Weights of a small GPT-style language model, trained from scratch on English Wikipedia: RMSNorm before each block, rotary positions.
MLP neurons of a small language model. Each row is named by its layer, matrix (gate and up: input weights; down: output weights) and neuron, and shows model dimensions 32-159. Each number is 50 + 12 x the weight over its row's rms, rounded and kept within 0 to 99. A neuron's up and down rows have the sign that makes its largest values positive.
Before each neuron's rows, "fires before" lists the tokens most often just after its 100 highest values on Wikipedia text that the model never trained on.

fires before: " |", ";", "."
L5.gate338:63 51 50 41 69 51 31 52 70 49 53 59 41 55 57 24 43 36 71 43 68 60 46 47 44 53 46 53 34 56 47 50 49 42 55 60 41 37 49 63 53 49 50 52 46 50 55 60 68 53 31 57 79 55 45 51 35 68 45 54 34 63 49 42 44 71 64 34 68 39 33 73 60 47 68 61 36 47 36 60 66 45 38 30 54 53 55 44 39 45 63 37 52 70 46 40 41 41 37 51 16 61 51 52 40 48 33 50 55 73 56 70 61 24 47 62 61 53 41 33 69 68 26 49 59 43 41 76
L5.up338:44 49 57 54 44 40 31 57 54 58 21 27 40 73 68 40 44 41 65 43 40 52 38 47 49 56 56 56 61 36 45 44 39 59 66 61 41 42 66 39 57 38 46 53 53 62 41 55 52 63 56 36 59 66 53 46 39 38 61 58 49 30 30 67 50 21 73 43 62 50 70 55 56 63 38 51 54 62 46 67 36 57 27 62 39 42 64 46 78 62 55 43 47 28 60 41 55 82 26 38 74 47 53 36 50 53 34 80 54 54 55 46 44 69 56 57 49 53 45 52 43 48 45 20 52 38 66 63
L5.down338:69 55 52 66 43 42 42 42 37 50 48 41 43 61 51 28 58 17 64 37 54 58 52 45 52 63 40 35 35 50 44 32 50 58 43 53 59 40 62 78 30 50 57 68 52 53 46 50 47 62 72 42 48 64 71 44 45 45 59 46 59 26 38 36 54 57 40 48 57 51 45 31 46 41 33 47 45 66 25 58 46 41 53 50 49 56 56 67 45 45 51 47 49 31 37 36 48 57 31 44 34 41 56 71 50 48 64 51 73 46 57 42 72 64 43 75 64 56 66 37 61 64 60 50 37 36 80 59

fires before: " |", " million"
L7.gate317:51 46 63 39 35 54 76 45 48 56 74 47 57 56 57 54 36 46 59 32 45 60 25 44 59 38 48 54 60 42 54 57 34 19 45 35 65 35 46 55 42 64 73 43 75 56 48 65 61 53 49 58 65 48 71 73 43 70 73 61 47 44 72 52 58 38 55 42 58 62 56 52 50 58 41 49 47 31 53 47 37 50 54 43 37 58 70 46 49 58 57 30 37 50 52 47 55 67 51 54 49 60 32 43 52 49 53 66 62 75 64 53 70 32 72 68 52 55 29 53 43 53 34 54 58 46 59 65
L7.up317:67 46 50 32 50 50 48 38 58 49 41 48 48 54 60 59 39 44 67 28 53 56 30 49 57 49 63 67 37 61 56 38 51 46 55 41 68 48 66 54 39 77 63 59 52 50 72 51 71 72 44 39 51 38 50 49 48 57 50 76 44 53 54 44 69 46 39 49 44 48 59 68 34 36 78 48 57 51 62 35 39 38 53 48 28 76 59 45 63 51 59 41 42 60 60 42 54 58 46 51 66 57 52 49 31 47 66 45 56 72 47 60 55 31 55 69 55 49 57 59 54 50 57 35 38 49 18 49
L7.down317:39 43 50 56 42 44 47 55 52 44 39 61 28 46 57 45 29 42 69 51 57 63 56 50 40 43 47 46 47 59 42 34 40 45 61 50 64 37 44 61 48 48 40 39 43 53 39 44 53 59 49 38 52 44 51 51 42 75 43 44 50 46 38 62 47 28 46 57 37 65 40 44 51 50 99 47 43 46 42 53 38 43 59 54 43 51 66 52 63 71 51 43 48 47 59 49 63 50 55 61 41 62 42 33 28 53 57 51 53 50 79 38 63 26 59 61 41 44 66 49 43 61 49 81 37 44 41 40

fires before: " of", ",", " in", ":", " to", " for"
L11.gate178:67 40 42 53 34 47 74 67 33 68 57 43 47 40 40 56 62 42 52 63 73 45 74 25 74 42 58 60 31 58 43 42 44 60 52 43 36 50 55 35 50 55 54 39 60 58 26 39 64 38 71 59 51 50 66 57 53 47 42 37 47 57 49 23 35 52 46 52 52 67 63 56 57 36 60 46 51 44 35 50 71 40 55 25 32 31 46 53 43 55 28 21 41 46 40 55 48 38 55 60 49 61 58 56 54 60 43 30 53 63 67 72 55 55 81 44 54 48 24 52 51 52 49 64 66 65 56 57
L11.up178:46 61 39 53 64 40 18 43 67 54 43 26 36 63 48 65 67 46 37 55 62 61 52 42 70 28 59 54 49 39 42 38 51 67 42 63 51 49 70 37 53 77 44 55 40 67 33 44 71 55 58 67 73 38 51 47 21 28 50 68 37 33 52 46 45 40 47 52 38 48 44 52 49 34 47 46 29 41 59 42 42 46 54 38 54 39 34 54 67 60 64 51 39 48 49 39 67 58 48 46 38 46 80 74 41 49 48 40 52 28 43 66 37 37 43 46 60 55 56 53 15 69 59 45 41 52 38 39
L11.down178:54 58 58 33 66 57 49 45 31 64 61 51 38 51 54 57 66 41 50 52 37 31 88 54 24 46 26 65 40 49 25 33 55 30 44 51 38 54 55 47 44 42 38 40 32 51 55 66 45 66 57 52 60 69 40 40 48 41 56 48 47 48 41 45 49 49 29 30 64 62 54 29 58 51 24 59 52 40 44 61 28 40 44 78 39 64 43 52 59 58 26 63 47 32 62 65 52 31 34 55 54 61 50 59 39 69 44 49 41 59 68 48 60 61 55 25 74 60 50 33 56 38 60 30 54 45 53 59

fires before: "\n"
L2.gate98:39 46 49 58 49 45 38 44 54 32 56 63 35 40 68 39 42 53 39 50 54 42 46 43 54 69 53 35 62 49 48 66 62 56 43 38 70 49 44 59 40 47 35 33 56 55 58 27 28 70 46 63 58 54 68 40 57 50 89 34 45 41 52 49 44 27 47 48 66 57 20 61 55 35 39 63 51 70 76 48 27 45 53 60 55 42 47 61 61 69 32 45 57 52 58 40 35 74 52 43 45 38 53 54 44 61 48 40 38 50 42 25 50 38 51 53 15 55 57 46 52 81 58 35 33 73 40 48
L2.up98:55 46 45 35 29 53 67 59 28 18 40 49 57 63 37 65 52 51 41 49 38 45 54 56 68 59 56 52 59 86 54 49 49 51 38 48 54 39 59 53 45 46 49 52 59 52 59 42 57 38 63 54 41 67 57 39 29 44 60 51 56 62 55 37 50 65 50 35 53 56 74 54 33 57 65 47 58 51 59 58 66 31 56 37 47 36 63 52 79 59 36 40 38 55 51 43 28 19 50 44 23 44 57 58 46 52 34 57 54 54 42 51 61 66 51 73 49 58 62 41 37 55 46 56 52 35 38 50
L2.down98:58 69 48 40 41 50 51 50 38 61 45 45 37 78 45 58 59 55 67 24 33 53 49 47 64 54 48 51 47 91 65 44 33 39 43 36 68 38 67 60 59 37 39 62 41 46 46 64 69 56 53 46 26 30 54 51 43 44 41 57 52 63 52 52 55 52 41 53 37 51 63 40 33 70 64 50 65 52 30 53 62 61 66 37 31 56 64 48 59 59 51 54 28 40 47 55 53 23 48 51 43 53 57 40 52 56 58 53 55 30 41 55 66 76 51 60 69 46 48 31 38 20 58 59 71 41 47 55

fires before: "|", "\n", "|---|---|"
L15.gate35:56 41 50 54 43 52 53 37 75 53 65 32 53 66 46 30 56 61 66 53 55 62 83 26 62 58 58 61 45 46 70 51 50 40 58 69 46 41 69 55 63 39 42 67 55 53 63 46 29 42 51 74 43 40 61 59 48 70 48 42 38 55 48 56 57 62 36 56 57 45 51 46 52 37 49 68 57 43 57 76 22 67 61 37 57 52 46 44 57 57 40 48 47 64 50 33 69 65 60 38 61 45 55 47 40 48 34 59 32 30 56 14 45 52 53 51 26 51 54 62 55 52 43 82 56 69 55 37
L15.up35:57 46 41 37 25 73 35 63 40 61 27 60 55 52 47 51 50 34 60 34 31 46 57 58 58 61 38 50 60 68 64 53 61 61 67 42 68 49 29 58 49 47 31 48 56 57 57 59 71 36 33 59 27 40 54 54 66 65 59 53 53 57 51 50 43 32 58 65 39 62 40 77 56 60 65 69 43 69 56 56 47 76 67 50 38 57 77 54 42 55 56 51 56 29 44 37 37 55 57 43 61 61 38 48 70 69 54 51 41 42 51 62 65 38 53 59 36 41 46 43 50 63 33 50 73 60 16 43
L15.down35:76 59 41 67 43 52 52 41 41 54 47 46 50 42 54 52 52 55 67 44 62 62 59 60 44 63 50 29 68 48 65 68 59 40 60 57 48 74 51 32 56 30 55 54 55 38 57 27 46 60 56 49 24 34 61 40 45 44 56 68 53 42 43 54 43 56 61 57 49 39 56 42 29 54 55 64 59 37 32 54 31 52 45 44 38 44 51 65 75 46 62 67 42 58 22 40 46 55 53 42 41 53 48 52 42 45 73 31 30 26 63 21 56 45 57 58 33 46 45 35 51 59 70 80 53 61 56 37

fires before: "E", " A", " C", " H", " B", " "
L15.gate153:75 48 40 29 55 52 26 31 38 52 63 47 52 58 58 38 58 40 62 66 54 60 38 30 54 36 44 44 46 60 64 45 57 35 51 54 28 48 65 68 64 56 45 41 55 38 74 68 55 58 59 39 32 30 62 64 46 52 40 35 64 58 42 46 58 35 33 61 63 51 61 35 47 21 46 56 42 31 61 57 35 38 33 26 47 34 48 37 46 72 61 58 34 53 55 69 64 43 26 47 47 53 59 62 46 31 49 56 52 46 42 54 44 38 47 57 53 48 44 66 57 38 47 39 38 64 62 60
L15.up153:48 63 48 57 58 72 48 43 55 52 62 53 76 29 57 52 61 37 52 41 46 49 43 32 30 34 44 63 57 46 46 49 56 37 53 64 23 34 53 22 66 41 43 42 47 49 56 53 75 38 53 66 46 46 67 59 56 57 45 52 61 60 45 50 58 62 42 49 86 46 67 52 41 46 43 38 42 58 31 46 45 35 36 36 48 33 33 33 65 56 49 37 55 53 36 50 58 32 43 35 40 36 30 52 46 56 52 70 47 45 38 50 33 59 51 53 41 50 68 74 40 46 57 35 51 44 48 56
L15.down153:38 55 51 48 32 52 52 44 66 51 52 55 49 39 53 52 35 56 57 48 40 68 32 50 48 32 79 60 63 41 45 56 49 44 32 61 58 74 62 34 41 30 76 61 56 54 49 67 46 13 58 68 45 56 36 60 50 46 50 68 60 41 72 38 51 41 29 51 61 70 57 55 44 62 46 33 68 41 41 32 45 45 56 44 46 63 84 50 66 37 44 34 55 32 55 67 41 46 28 55 63 54 54 55 48 58 41 59 43 54 50 36 56 46 50 37 55 45 36 47 44 59 60 48 74 41 61 46

fires before: " in", " of", " |", " /", " 2"
L15.gate316:48 43 62 44 72 44 53 54 41 63 44 56 51 44 37 48 61 47 54 48 36 54 61 64 46 43 34 50 54 55 83 55 45 63 45 42 74 39 51 59 51 62 46 73 57 82 39 62 51 50 59 46 34 40 47 43 59 77 53 54 37 62 49 55 36 67 47 53 53 41 39 70 34 68 62 72 67 51 61 35 53 51 40 73 42 46 40 82 57 62 33 49 50 56 52 50 42 39 37 51 45 53 53 76 52 67 47 51 56 48 57 54 30 55 67 45 51 54 42 48 86 46 52 32 48 55 48 38
L15.up316:41 29 59 55 67 54 37 49 56 58 56 48 49 54 30 69 44 31 46 34 52 71 52 53 65 41 59 74 47 47 56 59 52 66 67 49 56 41 68 48 62 47 58 52 31 57 42 56 55 46 61 54 49 43 52 57 45 45 74 54 38 70 36 60 73 75 60 65 28 34 42 73 40 16 39 46 25 61 33 18 67 56 51 47 50 41 55 46 68 42 49 48 42 57 55 52 49 57 40 64 38 43 58 59 77 64 51 66 30 51 41 63 60 53 53 64 31 47 45 44 66 55 43 35 49 30 62 60
L15.down316:41 69 54 46 69 53 58 59 36 51 59 59 51 35 39 49 44 43 50 45 61 33 53 70 41 58 63 67 53 43 74 43 42 47 39 50 56 61 65 36 52 35 46 41 49 44 61 58 49 54 68 27 40 50 51 25 60 49 65 64 34 60 61 61 50 46 64 35 61 39 50 53 34 60 64 47 68 80 43 45 42 68 58 61 49 32 49 79 65 49 34 28 51 64 44 57 13 63 31 61 42 32 30 33 66 53 48 50 73 57 40 43 56 46 62 33 52 45 41 64 62 59 39 48 67 47 60 61

fires before: "\n", ".", ","
L2.gate159:51 22 44 66 76 38 54 37 27 46 56 65 41 64 38 52 52 52 56 59 47 45 35 50 67 77 40 42 46 37 42 35 62 32 46 43 59 59 51 73 47 55 54 57 44 51 50 62 42 44 51 56 36 51 48 49 45 35 61 48 70 42 42 33 55 38 65 43 54 21 42 74 45 46 46 44 40 69 62 48 44 64 48 35 69 62 53 70 48 43 45 53 45 55 47 60 58 43 41 63 74 35 64 52 76 57 42 42 67 49 51 43 52 47 66 51 51 42 30 71 44 44 59 41 87 42 47 53
L2.up159:39 65 40 54 78 53 64 36 35 54 37 69 47 54 40 66 50 38 42 50 51 44 51 57 50 55 56 44 51 42 72 42 60 52 45 60 70 63 41 65 30 48 62 45 61 69 51 49 35 71 22 50 42 76 59 43 33 48 64 59 68 35 37 39 49 45 61 59 42 45 50 80 42 54 63 55 32 57 39 46 55 27 45 67 47 52 48 52 38 39 53 33 39 68 48 40 63 52 57 69 42 66 58 49 51 52 32 37 46 45 43 51 52 39 62 44 50 52 38 61 45 38 54 62 69 56 46 31
L2.down159:54 50 75 57 34 76 51 68 36 48 37 69 65 47 72 49 62 42 29 24 46 65 63 39 31 58 70 68 21 51 45 31 56 58 55 60 40 61 45 46 59 66 50 75 52 38 42 42 46 65 67 44 46 73 51 45 40 70 55 41 38 57 67 50 57 36 31 42 43 51 39 41 50 57 74 61 48 49 34 70 49 55 56 56 63 57 71 62 48 52 40 50 68 64 53 44 69 43 54 48 54 60 40 56 32 59 71 54 50 53 44 52 43 46 48 47 47 52 43 34 62 50 37 73 50 31 65 54

fires before: "\n", ",", " &", " ("
L6.gate47:77 46 52 44 52 55 59 51 60 57 67 47 53 52 73 41 56 51 46 50 49 59 62 52 69 59 37 56 46 67 52 65 58 22 54 56 41 48 53 90 47 44 36 43 56 60 61 57 66 53 37 55 51 48 50 35 47 35 47 70 31 31 64 43 38 41 65 41 70 38 66 70 51 33 73 32 47 47 34 59 50 40 53 41 59 47 62 54 31 41 57 44 52 35 46 50 38 33 53 66 53 45 46 57 59 63 57 53 53 42 32 70 64 58 45 42 32 59 55 51 50 62 56 71 52 57 60 43
L6.up47:42 48 25 56 45 68 66 46 50 22 49 57 49 44 42 61 50 54 60 66 53 55 61 51 52 49 33 43 43 43 55 53 65 66 45 56 52 60 31 71 41 42 30 33 28 44 45 75 55 40 51 50 37 72 40 42 36 46 46 43 52 60 51 45 66 55 41 49 47 55 56 54 60 60 59 59 57 73 48 49 64 46 60 29 56 46 41 53 37 58 37 46 58 47 67 43 50 59 48 64 49 57 66 52 50 49 30 54 33 34 53 51 50 39 49 42 45 47 62 68 52 07 62 42 37 56 62 41
L6.down47:42 45 57 48 31 50 45 73 65 40 53 42 34 48 50 26 30 34 31 47 42 57 43 66 40 43 50 53 43 46 61 52 49 46 50 54 55 49 48 50 73 68 74 55 48 43 45 44 73 64 62 64 69 41 46 49 57 50 93 45 55 40 50 55 36 50 76 55 42 45 50 38 36 32 43 37 56 43 62 51 35 79 59 64 55 57 48 59 60 45 56 67 63 54 46 49 62 64 63 46 37 50 39 59 46 53 37 50 79 65 46 50 52 60 46 59 56 43 54 48 50 48 16 40 56 41 20 56

fires before: "\n"
L3.gate202:73 57 51 46 68 57 67 43 27 32 55 54 49 43 62 65 53 39 46 40 54 38 62 40 62 57 46 55 64 56 58 41 56 43 49 47 62 40 54 69 24 47 28 43 51 77 43 56 54 43 53 58 34 51 55 62 48 30 77 57 50 66 58 39 41 67 52 30 49 45 63 40 30 48 70 49 69 60 35 56 45 58 56 55 51 34 72 48 49 50 51 42 23 53 67 45 65 56 63 50 48 59 58 71 48 49 61 50 51 42 48 50 44 50 66 66 47 48 38 50 39 46 44 48 53 69 66 25
L3.up202:66 48 18 32 61 52 61 59 34 41 23 55 51 47 49 41 57 42 30 49 50 57 41 44 63 66 30 50 81 63 63 34 71 33 61 61 80 61 38 41 30 27 50 48 31 46 54 56 52 47 36 45 31 50 55 46 57 20 61 63 62 48 59 40 59 45 56 46 37 53 72 62 37 78 58 50 68 49 40 59 34 49 39 55 68 47 78 53 52 57 46 40 47 49 63 46 53 44 50 45 58 55 66 58 51 62 53 55 67 46 36 41 29 47 48 42 35 66 45 53 48 43 53 42 49 50 49 24
L3.down202:42 53 59 52 34 56 32 44 50 54 50 59 36 56 56 43 64 57 71 26 31 42 50 48 54 48 50 46 44 70 51 36 54 58 46 57 44 55 35 58 25 51 49 28 58 44 50 45 49 60 60 49 11 66 30 49 47 57 64 73 62 62 61 47 27 41 42 57 55 52 35 37 47 62 64 48 52 63 39 73 41 66 80 65 57 72 49 60 54 63 33 38 50 46 66 54 33 44 55 67 44 48 49 41 46 54 60 40 35 52 29 43 69 60 47 69 77 43 44 42 57 55 51 47 58 72 69 54

fires before: " |", " yards"
L6.gate208:56 32 56 40 57 28 63 48 46 27 24 32 40 66 46 29 34 41 42 91 54 41 54 57 36 34 37 37 24 58 60 54 44 48 66 50 46 41 42 43 59 64 52 40 67 59 51 43 56 25 48 46 26 36 46 38 47 80 57 54 55 50 41 50 56 47 51 49 71 38 67 41 60 59 47 44 57 39 64 41 50 54 66 38 34 42 41 46 60 44 36 40 44 74 45 60 23 66 53 50 49 44 49 41 41 69 40 65 53 60 47 44 65 32 79 45 33 61 50 55 46 42 51 54 55 48 27 66
L6.up208:55 57 59 69 65 46 29 34 45 45 42 46 47 52 61 61 61 45 54 31 94 50 32 43 55 67 53 62 49 46 63 73 45 31 61 63 46 61 38 50 69 56 48 27 47 38 45 68 44 56 51 63 50 57 61 46 71 47 53 61 39 59 35 65 46 46 29 48 46 69 30 56 60 61 64 44 34 39 39 61 59 47 19 44 50 62 77 45 84 54 63 57 58 62 50 46 45 54 40 44 50 68 52 45 46 59 46 43 42 48 44 35 52 48 50 59 77 57 49 50 50 41 43 34 55 54 51 49
L6.down208:31 51 52 43 31 41 43 54 63 33 61 46 66 55 63 40 75 56 65 74 64 44 66 49 63 35 43 50 47 72 42 39 60 57 45 68 30 47 40 75 47 73 76 46 31 52 30 48 49 53 31 51 37 54 54 20 47 59 37 50 63 43 42 55 79 33 49 65 40 60 48 68 36 50 49 58 68 27 43 44 49 58 46 54 32 37 41 42 38 55 38 57 46 57 47 51 48 72 41 54 36 64 44 60 62 70 44 52 49 44 64 37 49 45 48 65 42 60 59 35 37 49 43 44 54 23 34 66

fires before: " |", " by"
L6.gate414:63 63 51 52 52 51 39 47 52 34 43 27 67 43 44 36 50 60 53 44 57 41 29 43 55 46 34 66 60 59 45 29 54 49 46 75 54 29 47 45 39 62 45 60 56 46 41 49 67 60 62 70 42 47 47 45 22 60 44 64 34 41 36 57 50 54 41 45 48 62 37 39 57 54 44 41 38 42 55 68 47 78 44 42 42 70 65 41 46 63 52 27 44 37 43 38 64 42 16 55 62 64 41 56 47 54 24 38 42 49 49 57 55 46 66 58 72 82 50 37 39 57 55 33 54 45 22 71
L6.up414:60 54 43 70 51 63 43 45 75 39 33 50 59 53 51 38 40 53 51 46 55 49 43 48 54 37 56 48 45 45 48 31 52 60 57 50 53 29 54 64 44 54 33 62 40 50 29 36 56 63 45 55 38 39 35 39 44 31 65 71 55 59 65 86 68 62 64 33 45 68 45 57 63 45 43 79 53 46 59 50 47 40 46 32 26 51 61 40 57 71 58 34 46 56 29 43 41 56 42 40 61 60 35 58 56 45 58 47 62 47 61 62 43 56 31 56 48 65 44 30 53 59 48 58 62 48 41 54
L6.down414:63 56 43 35 47 35 40 64 41 66 65 58 19 59 41 53 38 40 48 68 62 54 59 63 46 48 56 34 54 59 44 41 66 50 43 58 53 39 52 55 42 81 62 56 55 47 52 59 19 59 66 46 46 47 47 43 43 61 46 45 32 36 38 59 44 43 48 77 54 29 70 51 14 38 55 48 53 54 48 59 54 56 36 30 57 45 63 51 62 34 63 30 43 55 58 25 53 53 49 36 43 75 53 49 35 58 45 62 63 55 53 54 44 41 32 51 53 56 47 54 56 57 38 36 48 19 43 81

fires before: "N", "E", "W"
L3.gate308:44 36 49 57 43 48 47 51 61 38 57 53 56 30 63 40 58 46 61 50 52 53 18 30 45 65 55 16 70 68 53 42 61 46 46 55 64 37 45 43 42 57 62 42 57 57 45 55 65 60 45 53 61 57 65 50 45 68 75 48 21 58 45 57 38 35 53 56 69 44 44 45 24 50 46 69 52 51 46 65 46 62 46 49 50 41 59 47 53 40 43 67 54 51 66 50 53 42 29 39 38 80 65 82 35 32 41 54 53 42 55 67 25 32 63 48 49 50 58 57 28 39 48 45 57 55 44 48
L3.up308:30 47 58 55 44 76 64 33 64 42 69 35 58 53 67 46 61 37 52 68 36 62 51 45 36 65 47 42 52 69 52 40 44 26 42 56 48 24 48 59 34 34 34 80 58 60 48 59 34 69 66 57 30 48 64 56 45 70 58 49 42 75 53 61 38 32 45 45 67 56 64 52 41 45 68 51 38 54 56 55 45 47 42 68 63 44 50 61 38 45 40 37 63 51 66 35 49 42 47 49 49 51 51 53 56 42 44 63 69 57 34 41 29 32 56 51 53 61 74 55 46 51 43 49 56 36 57 46
L3.down308:44 64 66 42 51 62 35 43 44 41 48 46 57 47 61 22 55 36 62 42 50 57 51 53 57 50 29 51 66 62 56 52 23 52 53 44 35 34 73 47 40 59 54 45 39 41 47 65 34 60 59 79 33 49 50 49 32 63 68 58 65 52 23 72 60 48 50 41 73 42 59 60 27 53 57 49 51 45 57 59 49 42 49 73 60 47 53 61 35 50 44 57 64 63 57 55 28 53 55 46 51 40 40 65 56 45 18 32 45 52 52 40 40 54 41 45 66 60 54 28 49 57 50 64 62 22 58 49

fires before: "\n"
L11.gate166:28 42 42 39 64 45 46 43 41 55 19 49 31 56 45 40 49 68 48 61 62 73 69 42 38 47 58 34 48 36 56 60 51 44 65 50 48 29 93 58 42 71 20 31 48 48 40 63 34 48 38 51 37 58 36 47 66 64 36 30 60 49 26 60 63 40 57 55 61 49 40 44 57 22 72 58 58 45 42 56 44 28 61 24 44 45 58 58 35 51 65 57 44 42 49 35 51 46 54 61 56 49 60 50 71 63 58 53 54 39 44 52 39 35 53 57 62 49 42 60 53 52 58 49 53 44 51 60
L11.up166:44 59 35 57 37 52 71 68 47 68 55 63 44 50 48 68 43 65 51 37 53 59 40 46 67 36 32 63 36 62 49 48 41 41 53 53 58 45 37 41 39 58 55 71 36 66 46 50 60 45 65 35 48 32 42 34 41 35 45 66 59 48 50 64 41 32 53 57 51 57 56 43 59 46 57 47 59 52 47 45 81 55 49 46 47 37 33 49 54 55 56 55 32 64 68 59 63 22 50 58 59 46 83 49 51 35 62 58 39 75 42 44 50 48 53 61 52 32 34 35 37 63 48 55 58 37 50 73
L11.down166:48 37 39 36 50 56 51 74 36 50 31 49 35 58 48 70 39 47 48 41 67 49 50 49 42 39 26 41 80 64 40 55 52 48 47 28 47 49 64 38 45 65 37 54 47 69 44 48 54 32 45 28 39 52 77 44 65 66 68 65 60 58 44 37 41 39 56 49 49 40 55 40 52 49 54 40 34 62 28 77 45 24 49 52 41 58 51 25 50 45 55 44 44 43 30 29 39 34 38 50 54 33 50 51 42 78 57 53 49 52 77 55 49 52 50 61 52 44 54 44 61 38 46 46 48 65 72 37

fires before: "\n", "---|---|---|---|", " |", " of"
L3.gate103:64 79 52 34 40 28 40 56 55 37 54 27 66 65 58 47 35 56 71 43 50 58 54 56 53 46 42 56 45 37 68 46 46 51 49 58 47 59 57 51 65 53 72 75 49 77 46 32 74 49 63 55 67 38 59 55 48 45 54 38 51 34 48 66 38 46 41 79 30 41 36 47 64 45 36 68 42 54 53 56 56 69 48 62 52 39 51 73 40 48 58 62 23 34 52 60 54 29 43 45 37 53 46 42 46 51 57 53 58 68 68 49 82 58 50 81 64 46 52 45 59 60 47 58 43 49 47 61
L3.up103:58 29 47 61 40 54 33 64 52 41 58 55 43 53 33 56 28 37 47 36 43 40 48 56 53 60 54 47 53 62 45 36 53 51 59 53 35 29 49 62 63 67 18 37 38 37 53 59 48 59 47 53 48 62 48 47 62 61 31 35 48 41 61 17 69 72 53 53 60 53 29 59 62 52 78 65 27 39 64 32 55 50 41 46 44 49 54 64 45 49 52 52 52 18 47 44 49 54 52 36 52 34 26 56 47 45 40 58 27 68 44 46 43 75 65 53 41 59 39 62 57 38 49 49 52 74 57 35
L3.down103:50 54 41 49 51 44 68 53 38 61 60 67 41 47 37 50 33 42 51 40 51 51 49 47 57 40 62 45 65 66 34 55 48 62 43 48 50 44 49 65 56 48 29 39 61 37 54 30 51 47 55 61 45 73 67 44 52 46 37 45 53 33 44 35 77 68 51 44 38 51 30 41 54 49 79 46 28 57 67 43 27 62 24 62 59 57 50 67 36 42 32 53 46 40 44 55 47 58 56 40 31 35 51 33 64 59 67 53 36 55 72 45 54 41 50 46 32 56 32 59 47 57 31 26 63 77 51 49

fires before: "\n", " 0"
L3.gate162:31 36 53 40 59 53 43 63 42 49 50 53 50 53 45 41 32 48 60 36 51 65 57 71 37 60 64 57 28 55 39 38 58 56 55 41 50 49 61 53 61 59 53 25 36 55 50 56 43 18 58 41 40 58 57 51 61 41 49 53 43 48 29 25 59 41 48 35 40 53 65 76 42 11 57 52 52 59 36 49 24 44 72 34 44 43 41 58 66 57 32 48 58 31 53 75 58 60 60 60 50 45 65 34 49 56 54 60 33 55 32 19 17 58 43 59 31 56 34 48 51 47 55 56 53 56 50 41
L3.up162:39 58 50 79 30 62 67 50 22 59 54 80 48 55 39 59 56 42 61 39 47 55 69 53 55 37 50 66 53 49 48 38 55 31 44 54 63 44 38 41 52 44 40 49 41 55 34 53 33 46 46 54 48 50 66 60 64 68 63 61 43 55 33 41 44 39 65 31 64 68 75 65 36 66 42 68 74 67 37 77 43 56 64 35 53 27 59 60 52 42 42 52 54 58 47 39 44 47 66 61 64 56 61 63 52 55 44 36 52 38 52 53 40 62 46 73 33 47 80 47 38 57 44 47 41 49 36 47
L3.down162:47 45 39 49 48 51 38 42 39 53 56 51 45 37 72 47 56 46 42 59 37 31 51 30 72 64 52 46 65 24 64 39 52 57 48 40 54 47 40 58 33 44 51 56 44 63 42 53 71 39 33 75 42 59 40 38 52 41 44 54 60 36 68 53 63 55 60 62 37 62 49 28 67 76 89 58 64 50 56 61 75 50 44 32 44 61 44 58 52 53 50 38 51 44 62 46 73 61 62 54 42 36 52 76 69 60 50 40 62 64 49 66 61 52 45 37 60 51 65 63 51 72 49 39 48 67 61 51

fires before: " |", "\n"
L5.gate269:40 49 47 54 54 36 48 54 54 52 45 39 42 72 60 51 44 42 50 58 68 53 53 67 72 41 48 43 40 38 40 33 67 39 35 52 47 15 50 82 71 55 53 48 58 43 50 75 46 26 45 78 54 41 70 59 54 67 37 43 30 30 56 56 45 45 38 48 27 34 43 48 54 57 58 56 53 57 34 43 63 52 66 33 62 53 28 62 54 38 58 42 49 56 45 45 50 51 52 47 54 51 42 47 52 48 76 63 70 76 56 64 67 22 49 60 67 40 58 38 62 49 70 35 49 66 69 63
L5.up269:42 78 41 65 27 71 51 61 41 56 43 53 45 58 46 39 49 33 66 37 63 56 40 49 14 49 55 37 36 59 55 65 47 63 59 52 46 29 37 47 61 60 74 54 75 38 58 28 25 48 47 57 48 60 45 39 62 52 60 54 49 30 48 42 66 60 64 39 57 41 50 55 52 73 54 30 75 62 59 48 53 53 42 53 50 26 48 60 48 55 30 40 41 57 54 59 47 41 43 38 52 57 44 66 49 44 50 39 45 39 48 42 54 50 36 39 66 47 26 63 46 66 57 42 56 52 49 78
L5.down269:61 39 60 57 42 35 50 39 59 49 47 58 48 33 40 30 54 38 40 49 68 55 48 33 41 63 37 50 38 64 37 50 51 64 78 68 52 68 36 38 45 48 65 55 46 25 61 40 32 37 55 78 47 58 24 61 39 32 52 53 47 31 45 46 59 58 73 39 47 69 62 50 34 51 33 59 57 46 29 65 47 46 39 39 55 49 69 33 42 33 39 49 59 37 73 47 54 65 62 50 45 67 59 81 50 56 28 41 35 39 61 34 41 68 52 34 58 50 57 65 56 38 65 54 41 51 48 58